Weights of a small GPT-style language model, trained from scratch on English Wikipedia.
Size: MLP 704 SwiGLU, vocabulary 3629.
Architecture: RMSNorm before each block, rotary positions, no biases in attention or MLP, untied embeddings, capped logits.
Training: a variant of Muon for these matrices, 625M tokens, 4820 steps.
MLP neurons of a small language model. Each row is named by its layer, matrix (down: output weights) and neuron, and shows model dimensions 64-127. Each number is 50 + 15 x the weight over its row's rms, rounded and kept within 0 to 99. A neuron's up and down rows have the sign that makes its largest values positive.
Before each neuron's rows, "fires before" lists the tokens most often just after its 100 highest values on Wikipedia text that the model never trained on. A number after a token or word is its count.

fires before: "es " 27, "ing " 18, "ation " 10, "s " 7, "ed" 4, "er " 4
L13.down682:57 42 45 49 37 41 67 36 43 35 41 64 44 67 55 50 33 33 14 59 48 29 46 62 59 76 59 69 23 47 33 31 65 89 48 42 52 39 18 61 52 54 36 42 94 40 33 58 35 41 68 61 51 59 44 61 46 40 46 82 46 18 41 24

fires before: "\n" 38, "\n\n" 20
L12.down537:66 65 38 41 45 73 62 64 40 58 43 20 34 45 57 48 82 77 51 53 32 55 36 50 36 72 56 50 57 51 50 57 40 43 69 46 69 60 30 76 27 44 45 55 27 69 46 45 35 42 43 38 46 67 31 38 59 24 36 58 54 47 59 62

fires before: "9" 13, "ed " 12, "es " 11, "ing " 10, "s" 6
L13.down131:56 63 29 54 61 43 18 51 51 51 25 42 48 73 61 83 59 60 38 33 64 47 45 38 59 85 54 32 31 56 26 25 55 47 71 49 32 28 75 82 45 49 36 51 62 52 58 82 33 56 55 60 51 53 69 43 49 54 73 72 57 39 36 41

fires before: "tic " 23, "tic" 14, "tics " 9, "ti" 7, "tical " 4, "g " 4
L13.down112:62 53 40 48 49 52 35 39 54 28 65 76 50 48 67 61 57 44 52 70 41 66 64 41 48 50 53 33 35 43 27 37 25 72 63 56 43 54 46 71 78 57 33 72 43 59 55 49 40 34 59 64 55 36 24 51 81 19 84 62 28 55 51 54

fires before: "to " 32, "from " 8, "in " 8, "the " 4, "into " 4
L4.down275:60 39 71 54 40 67 48 72 46 54 56 34 44 66 49 39 52 64 43 79 33 46 48 18 68 39 91 57 48 41 39 41 38 74 29 28 70 51 60 71 35 60 69 53 12 59 64 64 55 39 58 43 49 32 56 20 33 49 55 46 37 34 30 44

fires before: ". " 23, ", " 23, "." 8, "\n" 7, "==" 6, ": " 5
L9.down447:88 32 42 47 55 67 49 50 59 32 36 57 66 64 40 69 72 41 30 45 66 65 67 34 35 60 33 44 42 46 56 71 62 62 47 54 62 29 55 51 70 53 58 74 81 57 58 25 43 37 37 48 65 44 41 32 46 80 43 39 47 54 37 72

fires before: "\n" 58, "\n\n" 37
L13.down228:43 61 52 37 66 42 36 31 70 69 33 50 29 45 78 38 58 63 46 60 59 50 55 50 21 41 60 26 70 59 35 52 20 60 33 22 13 47 38 12 40 57 43 57 33 39 53 49 28 61 48 29 53 59 74 82 65 61 49 74 44 22 70 49

fires before: "| " 34, " " 12, "n" 12, "|" 7, "N" 4, "- " 4
L3.down571:55 55 64 71 51 22 44 48 48 53 42 70 25 68 23 63 52 55 39 73 45 44 57 51 26 47 51 65 55 53 34 45 47 75 53 55 67 52 36 35 36 41 37 36 50 32 69 38 47 50 35 36 33 45 55 46 30 50 72 44 60 22 22 72

fires before: "\n\n" 59, "\n" 21
L9.down577:34 59 45 59 28 39 47 39 71 13 67 48 22 62 57 54 57 64 75 67 66 25 56 51 57 48 49 53 70 67 42 52 13 40 42 46 66 61 33 52 58 65 51 52 58 57 45 40 44 46 42 62 40 29 39 45 20 60 77 72 43 44 48 53

fires before: ", " 48, ". " 18, "." 10, "==" 9
L9.down32:36 59 57 60 31 48 45 56 56 53 40 40 80 35 59 59 43 46 60 58 38 60 44 65 35 50 67 61 10 52 54 23 21 60 52 55 43 26 63 45 42 32 52 57 50 66 52 21 52 66 48 59 53 48 20 56 48 51 48 46 47 47 61 61

fires before: "of " 25, "in " 8, "ing " 8, "for " 5, "al " 5
L9.down263:67 50 34 66 61 61 69 43 39 61 50 70 64 40 68 33 65 52 36 38 38 56 50 49 58 63 56 22 57 42 46 73 35 78 31 41 94 55 38 59 17 35 13 64 58 66 28 51 29 33 55 53 68 72 34 11 49 63 85 61 57 61 58 23

fires before: "\n" 85
L12.down678:73 54 59 53 71 63 47 49 63 25 56 56 60 43 46 53 60 59 47 75 52 55 55 33 69 59 68 76 70 41 62 33 67 53 51 54 35 20 37 67 60 82 33 50 53 46 51 60 46 60 38 75 49 28 30 81 39 66 64 49 47 59 59 42

fires before: "| " 37, "\"" 25
L2.down333:28 27 50 42 53 45 60 83 37 50 59 74 27 34 63 63 39 62 60 47 22 42 57 37 62 63 66 55 45 51 51 67 62 36 56 59 61 60 60 44 52 19 52 35 42 93 49 52 46 92 47 63 40 22 51 57 39 31 49 18 63 29 69 45

fires before: "\n" 61, "\n\n" 34
L12.down416:48 38 55 45 53 50 50 23 59 64 46 70 14 44 40 46 49 34 40 61 53 39 80 79 61 88 53 36 28 39 59 45 40 56 32 31 36 57 42 60 63 66 51 69 39 55 25 85 46 55 67 75 15 59 54 39 67 57 24 27 57 76 67 49

fires before: "York " 34, "ington" 12, "York" 7, "ia" 4
L13.down370:30 54 40 54 41 51 22 60 20 32 56 39 27 44 61 60 50 49 43 49 65 94 44 46 34 68 05 52 60 39 29 40 47 39 47 84 54 63 25 64 39 51 37 45 73 61 55 55 77 45 61 47 73 28 44 52 40 81 46 57 56 47 60 31

fires before: "\n" 66, "\n\n" 34
L3.down127:51 58 46 50 73 30 41 40 50 62 47 55 96 61 45 48 24 59 41 35 66 47 40 47 50 43 44 58 43 31 49 45 62 70 67 94 40 51 40 48 47 36 52 46 52 39 59 16 61 38 51 58 42 66 33 63 54 53 65 49 39 51 50 64

fires before: ", " 32, "to " 10, ". " 9, "of " 4
L2.down563:56 45 44 44 59 41 40 53 55 41 43 34 39 48 49 44 60 34 45 38 57 53 59 21 36 35 21 54 50 33 44 59 52 84 63 51 73 69 55 13 78 51 29 76 48 45 56 32 37 63 47 50 56 14 46 48 56 35 59 28 56 39 55 60

fires before: "\n" 68, "\n\n" 32
L12.down53:55 67 41 46 07 66 61 66 68 60 67 53 36 47 70 50 48 59 67 49 50 42 78 57 53 61 65 59 33 72 40 60 30 37 47 13 53 65 58 56 55 49 46 44 37 54 41 65 28 43 54 50 59 46 60 56 66 54 30 68 64 47 46 42

fires before: "| " 53, "|" 6
L8.down537:53 48 52 22 52 61 55 62 31 31 34 43 44 49 65 64 48 30 18 67 55 48 51 52 57 29 50 57 24 39 46 39 33 81 40 58 78 46 65 41 42 58 34 32 39 62 21 45 27 49 55 29 44 34 26 29 58 25 47 55 38 45 56 51

fires before: "s " 33, ". " 11, "or" 11, "u" 4
L9.down425:62 48 76 47 71 55 40 56 21 45 35 54 29 78 43 48 53 27 37 66 62 57 58 27 43 35 73 53 33 48 70 61 52 71 65 55 46 29 51 62 32 41 32 39 20 73 65 67 29 49 53 38 34 77 29 62 38 41 49 50 51 76 60 49

fires before: "| " 34, "\"" 23, "H" 6, "G" 6
L4.down309:48 67 44 54 47 47 31 42 17 69 48 56 65 48 44 63 66 49 32 35 47 34 48 44 45 67 57 66 32 56 61 63 64 58 56 36 29 46 71 58 68 66 51 89 33 22 38 64 63 68 46 47 42 53 43 44 47 46 38 59 28 27 68 59

fires before: "\n" 51, ": " 10, "| " 4
L6.down247:39 38 46 54 44 75 44 51 43 62 51 62 53 68 20 74 58 32 53 35 64 60 72 32 64 46 53 73 99 62 49 56 42 63 60 41 40 57 48 58 43 59 74 61 46 41 58 66 72 40 49 48 45 57 52 52 73 74 41 46 50 49 29 50

fires before: "the " 20, "a " 15, "to " 8, "his " 5, "it " 4
L4.down525:71 61 49 76 59 65 29 47 34 38 47 44 46 33 14 47 40 62 61 71 29 40 41 63 46 47 77 47 13 58 65 76 67 76 35 64 69 25 52 31 65 59 38 57 50 64 25 62 51 65 60 47 72 71 54 41 66 48 51 36 43 67 46 47

fires before: "z" 41, "it " 10, "an" 4
L12.down392:70 45 76 35 63 41 55 58 29 66 58 25 53 54 57 51 51 34 57 22 80 26 45 58 40 68 57 50 62 65 50 63 54 25 47 41 49 44 63 42 39 53 66 33 39 25 57 73 51 67 65 82 46 59 68 71 69 39 32 51 26 37 43 58

fires before: "\n" 29, "\n\n" 10, "ces " 7, "ce " 6, "ter" 5
L3.down585:65 41 69 73 43 33 47 53 33 52 25 66 33 45 06 53 33 25 82 42 51 41 37 36 49 51 42 45 59 57 75 71 57 44 55 42 43 44 51 43 51 56 37 51 49 58 56 90 52 75 54 90 53 62 56 51 66 30 75 43 30 56 59 32

fires before: "\n" 63, "\n\n" 35
L13.down335:43 38 45 47 51 60 78 42 43 29 65 56 31 53 76 42 63 63 61 71 79 41 46 51 44 34 47 63 40 71 43 83 24 50 39 35 86 33 42 31 67 60 57 53 48 53 36 46 42 47 60 43 63 42 74 65 85 55 54 49 71 44 55 57

fires before: "\n" 60, "\n\n" 30
L12.down632:33 31 58 61 25 57 73 63 71 51 50 48 53 39 49 76 35 40 36 58 52 62 50 54 21 51 13 48 43 51 30 47 62 37 74 32 46 41 83 33 54 66 16 56 71 48 43 55 68 37 35 50 41 43 39 66 28 35 58 31 50 48 40 45

fires before: "\n" 60, "\n\n" 29
L12.down217:36 54 51 57 46 55 44 55 54 25 39 64 14 58 56 43 72 74 44 29 50 49 30 38 57 58 75 30 80 60 45 56 41 34 08 62 60 50 69 51 68 52 50 43 34 28 64 60 26 60 69 37 38 50 33 52 58 67 48 73 91 57 62 47

fires before: "\n" 65, "\n\n" 33
L13.down97:44 29 47 40 61 51 52 55 42 54 67 60 46 56 43 61 67 50 62 48 40 35 38 31 33 31 35 22 38 52 54 35 31 36 08 53 44 56 47 83 43 48 49 55 51 56 50 54 62 49 69 47 56 42 63 53 46 68 41 49 42 59 67 62

fires before: "- " 73, "\n\n" 13, "com" 5
L2.down85:22 51 45 62 51 72 58 55 40 26 34 29 65 63 31 58 67 57 40 56 30 46 52 53 49 61 53 42 37 65 48 47 44 48 40 57 53 40 43 54 34 47 43 51 46 56 44 35 58 47 36 59 45 80 35 47 53 32 71 43 24 60 54 62

fires before: "\n" 64, "\n\n" 36
L12.down350:40 61 50 48 45 41 39 37 40 38 78 61 27 70 66 66 46 57 67 76 53 26 42 70 52 57 73 48 55 60 54 59 54 39 61 16 56 20 31 56 37 39 48 57 25 25 60 70 58 45 58 46 14 55 80 68 35 72 30 66 41 79 42 26

fires before: "by " 18, "in " 14, "to " 12, "at " 5, "as " 5, "out " 4
L6.down212:53 64 61 73 47 72 74 47 45 72 40 41 54 55 26 42 46 43 54 42 19 78 53 53 54 51 58 37 51 52 50 36 37 64 41 42 62 40 39 53 35 38 62 46 65 84 35 58 66 49 77 70 48 58 39 34 52 43 35 29 49 69 54 10

fires before: "\n" 58, "well " 6, "es " 5
L9.down671:28 30 50 37 57 77 39 45 72 56 48 61 80 40 39 64 59 61 46 18 49 35 37 67 33 46 44 65 46 46 47 37 59 68 42 60 68 45 20 23 37 60 61 11 54 66 59 45 43 41 79 59 25 44 50 41 46 43 62 53 41 52 71 56

fires before: "s " 57, "s" 12, "ve " 4
L4.down338:47 33 34 89 49 56 56 29 33 36 66 45 33 55 46 41 42 43 46 56 52 20 68 60 68 46 41 84 17 51 35 50 28 45 63 82 63 38 44 53 30 50 37 21 53 30 21 33 13 54 46 53 24 71 50 34 53 41 47 61 44 36 68 50

fires before: "s " 35, ", " 13, "ese " 6, ". " 5, "==" 5
L4.down25:51 32 47 63 33 38 55 58 35 50 22 52 47 64 55 27 24 81 45 41 38 43 81 64 60 46 73 45 36 56 45 51 28 49 42 65 66 68 44 50 47 48 59 85 59 54 70 45 45 40 44 67 44 77 21 43 69 64 40 64 58 61 60 59

fires before: "| " 37, " " 13, "it " 4, "Candidate " 4
L4.down129:67 57 31 78 72 60 50 59 49 43 38 73 52 53 33 49 28 74 61 55 57 62 42 50 48 45 30 16 24 63 52 30 87 55 55 24 45 44 67 50 44 55 31 59 49 46 15 53 36 70 43 62 48 50 43 30 34 74 47 60 47 54 55 52

fires before: "| " 48, "a " 5
L13.down117:85 69 32 82 45 51 29 76 82 43 61 76 47 60 38 34 50 37 52 35 71 44 72 45 52 45 69 63 60 49 47 44 71 71 83 44 29 54 62 54 35 40 59 55 44 57 62 46 13 46 36 44 58 29 49 48 45 52 49 37 58 43 50 30

fires before: "s " 60
L2.down127:48 64 36 52 51 66 53 56 49 62 62 46 40 74 42 38 53 50 31 52 42 72 65 65 19 44 60 62 58 51 37 69 46 25 77 55 55 49 39 70 48 51 46 54 32 55 46 56 44 68 31 50 35 57 30 53 43 78 29 25 65 20 58 53

fires before: "to " 20, "in " 15, "by " 8, "on " 6, "; " 4
L9.down510:56 28 66 62 51 40 49 63 42 45 63 24 54 40 86 14 99 59 66 44 40 66 35 45 50 49 53 39 38 50 48 66 55 49 46 63 44 53 41 71 73 37 23 58 56 40 70 51 31 74 54 68 34 40 67 60 46 29 43 44 77 52 68 40

fires before: "\n" 63, "\n\n" 35
L12.down12:47 52 37 60 40 62 46 56 54 41 64 60 18 46 42 50 84 49 57 60 27 65 43 37 48 57 82 54 72 50 68 45 47 63 41 39 51 58 34 40 17 84 34 64 44 65 36 61 34 50 41 30 52 19 54 49 28 48 48 52 50 52 53 42

fires before: "the " 18, "in " 9, "a " 7, "that " 7, "to " 6, "be " 6
L6.down389:39 40 62 55 48 60 36 46 42 51 51 33 32 27 81 31 37 38 29 52 49 55 49 30 58 23 59 61 78 47 64 50 35 33 44 65 39 46 75 70 53 50 53 61 78 08 32 66 56 83 31 06 61 28 35 43 28 38 81 73 69 39 42 49

fires before: "ed " 32, "es " 10, "s " 7, "al " 5
L13.down479:51 46 45 34 52 53 37 35 50 61 71 85 95 14 75 68 53 24 37 51 66 60 84 56 60 55 53 34 40 57 44 50 59 57 32 38 24 28 56 58 56 50 40 64 45 51 62 58 31 83 46 49 17 72 45 43 52 53 78 26 51 40 41 70

fires before: "i " 53, "i" 5, "a" 5, "o " 5, "a " 4
L12.down250:65 56 66 39 70 70 24 66 72 32 57 43 66 74 28 46 57 56 43 59 32 20 40 73 33 61 44 47 79 48 79 33 54 50 49 32 55 44 59 45 44 63 71 89 52 78 42 57 62 43 37 28 49 49 08 51 37 35 39 51 59 69 67 25

fires before: "ed " 19, "s " 12, "ing " 11, "ned " 4, "ferred " 4
L13.down9:35 26 65 61 44 70 38 39 32 57 45 58 43 40 33 44 53 69 66 66 57 28 89 42 63 29 41 65 44 39 33 44 59 01 40 56 38 74 46 50 43 53 42 35 60 57 43 31 07 43 52 40 52 36 26 70 46 76 52 45 48 57 58 62

fires before: "3" 15, "2" 14, "1" 11, "3 " 7, "anim" 6, "1 " 6
L12.down357:45 26 32 46 40 52 31 52 48 62 51 38 40 45 65 70 43 34 53 66 22 51 80 47 45 47 41 14 49 31 43 56 64 44 72 58 47 21 64 38 49 59 54 42 60 44 72 52 51 28 56 38 87 35 54 72 62 40 79 30 54 30 60 28

fires before: "\n" 74, "\n\n" 26
L6.down25:67 28 82 62 75 48 77 64 56 47 59 56 38 50 41 36 37 61 43 61 56 38 31 13 34 39 33 61 61 54 30 43 33 54 39 76 58 50 76 46 42 46 50 76 18 57 43 36 64 30 43 56 59 54 34 44 49 42 46 24 33 50 38 36

fires before: "ation " 19, "ing " 9, "e " 8, "ed " 7, "ate " 6, "ated " 5
L7.down338:33 76 38 26 27 57 54 74 48 64 52 67 68 35 48 59 38 82 75 69 38 59 50 65 43 29 61 36 47 51 49 45 59 79 23 76 24 74 53 65 49 26 55 40 45 52 37 65 44 30 55 54 80 35 13 58 65 72 61 49 38 47 57 61

fires before: "the " 26, "to " 18, "a " 8, "this " 4
L9.down149:44 37 73 61 34 71 43 50 44 65 75 36 42 31 69 49 62 66 42 54 49 36 63 38 51 37 10 57 48 81 51 38 69 55 40 62 49 37 44 50 68 38 35 82 33 36 51 50 61 36 59 40 50 60 15 62 50 41 42 79 49 48 68 62

fires before: "\n" 72, "\n\n" 27
L3.down209:50 46 54 40 31 30 58 60 45 61 27 56 52 35 33 67 46 61 52 63 38 64 53 57 61 47 38 38 42 43 49 62 79 38 47 49 44 56 34 47 22 34 62 69 40 26 70 56 38 48 65 36 53 42 46 57 46 49 46 44 33 25 18 65

fires before: "ood" 27, "2" 9, "6" 6, "3" 5, "8" 4, "1" 4
L8.down505:56 22 28 21 75 45 28 26 61 46 39 43 40 64 74 47 51 46 47 63 11 38 34 27 52 32 44 71 60 58 66 40 49 77 47 72 37 49 58 26 27 77 43 32 68 43 41 19 53 69 52 43 58 48 57 29 65 50 41 54 42 69 69 44

fires before: "| " 70, "36 " 5
L9.down151:66 29 65 66 61 30 21 33 55 62 63 76 43 56 28 62 44 48 45 67 45 38 45 38 44 72 56 63 37 47 53 39 62 60 68 57 32 64 50 51 65 36 15 53 50 51 43 35 45 66 49 51 47 44 69 76 44 44 44 68 29 66 55 57

fires before: "==" 41, "also" 6, "to " 5, "er" 5, "\n" 4
L6.down447:50 61 58 51 45 50 76 45 35 47 74 60 51 25 34 74 41 39 36 60 52 42 49 52 70 48 68 44 45 32 62 22 43 37 51 27 61 50 56 37 52 57 56 80 56 46 44 64 43 42 54 70 61 74 43 60 63 57 38 48 72 58 50 40

fires before: "." 28, "| " 25, "; " 8, "\n" 6, ") " 5, "°" 5
L3.down390:53 41 55 40 55 27 47 34 44 56 29 43 40 45 83 80 69 73 55 43 56 41 80 27 24 54 52 21 48 63 50 61 67 47 50 67 61 42 69 47 68 61 55 53 44 61 38 69 32 58 46 70 48 45 75 49 47 46 34 69 39 28 91 44

fires before: "| " 33, "−" 10, "2" 4, "0" 4
L2.down555:42 26 46 27 86 42 72 48 74 56 34 46 38 58 62 30 55 45 27 57 26 43 42 54 62 36 53 52 32 50 73 23 45 52 35 35 83 54 38 72 66 39 45 54 59 72 40 55 76 45 58 26 31 67 40 38 54 51 52 40 54 48 39 15

fires before: "| " 44, "(" 6, "9" 5, ": " 4
L6.down548:43 55 55 69 60 41 45 36 50 64 60 55 89 53 55 44 51 31 44 43 62 26 33 58 57 35 69 34 37 49 15 45 35 57 74 31 64 59 55 47 33 34 52 31 39 57 54 68 37 51 45 46 25 36 40 39 47 24 53 80 23 45 79 20

fires before: "the " 31, "The " 15, "of " 5, "-" 5, "a " 4
L9.down246:96 39 44 46 44 55 49 49 60 51 50 52 72 37 59 44 61 39 62 18 34 69 39 73 61 47 47 46 49 33 45 60 63 57 48 62 50 33 60 57 72 72 42 58 47 73 23 39 87 42 37 29 59 60 64 38 55 54 24 59 53 47 56 78

fires before: "\n" 67, "\n\n" 33
L6.down442:39 53 37 50 57 33 34 54 39 73 23 46 57 58 39 25 27 54 32 50 56 21 46 59 41 50 47 55 38 32 62 59 44 60 69 68 28 43 63 43 55 41 33 52 45 28 40 43 68 59 51 74 31 61 58 54 67 52 48 50 29 45 31 53

fires before: "States" 16, "ai" 16, "States " 12, "Kingdom" 5, "us " 5, ". " 5
L6.down485:90 47 65 51 59 57 71 38 63 49 46 65 81 43 61 45 47 49 54 60 46 57 60 55 34 27 19 46 59 31 66 29 50 17 64 37 52 37 62 47 61 36 57 22 06 39 45 80 57 68 55 68 20 52 31 46 38 51 60 64 34 34 36 68

fires before: "\n" 74, "\n\n" 26
L4.down333:36 18 50 56 48 15 43 40 60 53 24 38 51 68 37 37 46 67 45 33 68 68 42 54 50 39 23 52 48 41 71 18 61 85 82 90 51 59 55 55 62 38 56 37 33 57 35 42 74 34 40 66 47 53 34 57 78 62 49 61 45 45 33 40

fires before: "\n" 49, "\n\n" 23, "ed " 4
L13.down691:46 61 29 52 68 25 44 46 40 61 61 60 47 39 32 50 55 26 48 37 29 60 74 45 62 63 40 52 46 18 57 76 65 24 28 46 76 56 61 63 33 40 58 99 34 65 33 36 55 19 54 52 51 36 52 63 47 32 25 50 52 34 62 54

fires before: "of " 31, "in " 11, "on " 7, "at " 6, "by " 5
L7.down73:68 42 70 68 31 39 47 50 51 55 49 54 38 55 50 64 43 34 44 43 35 73 08 37 44 44 38 40 65 31 38 57 53 72 54 41 81 58 51 29 29 46 54 70 45 36 70 60 62 53 57 48 55 64 51 41 41 27 38 70 35 46 80 47

fires before: "s " 46, ", " 4, "ond " 4
L7.down270:67 49 54 23 68 49 56 66 59 44 59 48 32 25 22 35 54 12 59 58 43 53 52 75 44 40 64 30 35 34 62 44 81 48 32 54 75 45 53 25 75 59 54 76 53 87 44 51 49 23 57 56 42 52 44 17 39 58 45 32 41 42 58 54

fires before: "s " 85
L13.down458:75 46 35 70 70 34 68 67 72 57 51 49 32 45 35 50 54 56 31 53 46 42 22 46 37 38 49 68 28 42 47 55 58 41 55 48 66 74 22 22 66 74 37 51 36 44 44 42 18 33 35 45 32 45 76 42 39 78 60 61 30 61 73 31

fires before: "(" 40, "is " 18, "was " 6, "| " 5
L9.down319:48 40 60 57 68 41 20 46 25 39 60 19 57 44 45 54 68 30 35 62 32 46 39 43 58 49 48 38 46 35 55 49 52 57 51 45 19 34 66 63 68 62 41 54 59 55 19 38 29 45 34 43 61 80 28 60 35 63 60 74 35 20 58 71

fires before: "to " 16, "in " 13, "and " 8, "as " 7, "for " 5, "on " 5
L8.down217:37 48 57 51 39 55 56 59 25 41 54 51 42 41 48 19 51 19 36 58 64 74 50 52 47 52 57 27 45 49 47 57 48 68 35 57 55 36 53 55 71 24 63 39 48 24 36 71 34 60 44 36 69 55 62 45 63 50 52 38 61 36 15 15

fires before: "s " 41, "t " 7, "I " 6, "all " 5
L3.down447:46 56 29 34 67 39 46 47 46 82 29 55 70 41 60 57 34 62 37 43 42 62 73 48 28 50 73 74 64 33 41 43 49 65 22 40 51 41 46 24 38 57 39 46 42 43 30 28 45 36 67 51 46 36 45 23 59 49 80 50 40 70 81 61

fires before: "\n" 63, "\n\n" 37
L4.down55:31 54 81 35 64 31 62 49 53 65 34 27 49 65 43 45 34 52 56 63 43 65 59 36 70 60 27 71 47 25 32 50 72 42 44 56 49 34 44 60 41 51 62 55 64 43 46 42 82 45 40 54 32 47 62 38 60 29 53 56 47 64 51 33

fires before: ", " 25, "\n" 23, ". " 13, "k " 5, "." 5, ": " 5
L12.down583:66 16 37 41 41 48 72 47 72 71 38 72 46 50 39 45 46 83 44 56 65 43 33 36 48 30 55 42 32 58 49 49 49 27 61 48 67 46 58 61 65 40 34 62 85 67 48 44 65 50 50 63 51 45 47 36 38 16 51 74 26 49 68 21

fires before: "s " 77
L6.down104:70 53 45 05 63 57 31 45 61 40 45 53 60 48 57 57 61 47 29 51 60 35 60 81 43 84 80 57 43 54 60 59 71 67 81 31 49 32 41 44 54 56 39 57 58 59 55 68 34 22 48 47 48 50 25 44 53 27 36 53 68 66 59 50

fires before: "to " 45, "2" 4, "ed " 4
L9.down247:74 59 33 20 53 64 55 53 50 74 60 53 35 46 30 55 46 50 34 58 61 40 71 71 60 64 30 56 63 64 41 52 48 71 36 68 35 70 49 69 31 52 37 54 78 55 43 61 51 62 69 73 58 90 60 43 44 58 63 45 43 70 26 38

fires before: "York " 30, "States " 8, "York" 5, "o " 5, "States" 5, "ica" 4
L13.down142:72 31 54 48 43 68 43 62 67 43 41 29 54 56 67 33 51 32 60 59 39 84 20 60 40 34 53 28 54 44 41 30 48 21 74 72 40 51 43 69 62 54 42 62 44 41 50 57 38 49 54 49 25 07 45 42 47 45 46 91 25 69 29 37

fires before: "on" 28, "On" 8, "on " 8, "o " 6
L12.down545:65 41 68 57 62 43 32 69 38 20 58 61 61 28 25 27 19 47 68 48 51 45 35 50 59 74 72 65 50 47 67 46 40 62 35 45 54 64 34 55 53 70 38 44 61 49 44 56 59 52 53 45 50 70 43 46 50 46 45 10 37 34 95 53

fires before: "==" 16, "The " 12, "In " 10, "== " 9, "=== " 5
L4.down548:33 96 60 45 47 65 58 39 58 60 54 68 49 52 51 45 62 55 54 16 60 55 34 54 36 47 56 43 36 51 53 44 60 40 18 61 48 44 68 41 61 40 60 42 85 62 64 33 33 63 25 48 63 88 50 74 39 45 59 58 66 37 42 61

fires before: "\n" 67, "\n\n" 33
L13.down206:64 34 40 34 26 61 57 79 77 65 76 58 31 36 58 58 42 28 32 63 37 57 63 11 46 49 77 53 44 75 47 65 53 46 32 11 49 45 42 62 41 58 39 54 44 67 36 55 42 54 34 34 57 41 46 58 38 44 47 56 31 40 65 64

fires before: "of " 63
L6.down136:54 53 61 72 51 24 66 55 43 34 59 54 48 44 61 53 77 57 56 57 31 61 59 55 58 61 56 21 59 32 24 38 51 49 33 24 61 73 42 47 83 34 62 41 53 42 68 25 60 38 51 16 53 37 48 59 42 47 42 68 45 72 72 61

fires before: "ed " 11, "\n" 11, "ai" 10, "a " 8, "es" 7, "ip" 6
L6.down663:23 58 57 60 59 40 72 48 43 50 33 38 53 39 60 69 36 70 54 42 33 54 52 56 41 38 42 49 51 41 99 52 47 43 30 39 30 34 53 46 81 29 35 50 50 32 40 50 73 71 46 37 80 45 49 68 61 42 43 59 40 37 68 20

fires before: "- " 34, "\n\n" 16, "| " 6, "\"" 6, "\n" 4
L4.down180:72 43 52 46 61 32 46 54 42 39 65 33 44 72 61 68 30 70 40 54 36 47 32 46 36 41 59 51 51 58 51 55 59 48 62 52 73 42 55 65 52 48 39 74 44 61 50 58 58 54 50 46 41 59 59 65 62 43 46 33 30 15 57 37

fires before: "s " 97
L6.down159:68 54 64 49 47 14 56 68 31 51 23 70 38 21 28 44 18 51 22 70 48 64 52 80 40 43 58 59 48 39 38 63 49 57 59 52 54 46 82 54 42 47 52 44 62 71 48 57 35 52 44 29 31 53 37 55 31 67 54 26 63 51 42 59

fires before: "0 " 49, "0" 14, "1 " 9, "2 " 9, "4 " 5, "1" 5
L9.down375:58 55 53 43 63 68 40 34 48 46 46 45 37 44 47 26 60 21 38 48 47 41 62 72 46 68 57 39 62 44 41 32 47 62 59 49 35 27 22 29 49 42 29 43 57 38 53 56 60 33 60 36 64 67 43 44 53 47 60 18 39 60 86 42

fires before: "| " 37, "us " 9, "in " 8, "\n" 6
L4.down88:51 51 63 54 50 46 71 64 59 68 46 63 44 64 48 38 89 50 33 57 55 20 54 48 48 73 49 51 54 30 75 71 46 64 61 44 60 47 84 71 49 53 53 65 44 50 55 58 42 29 73 54 37 24 44 50 64 27 50 52 44 53 58 51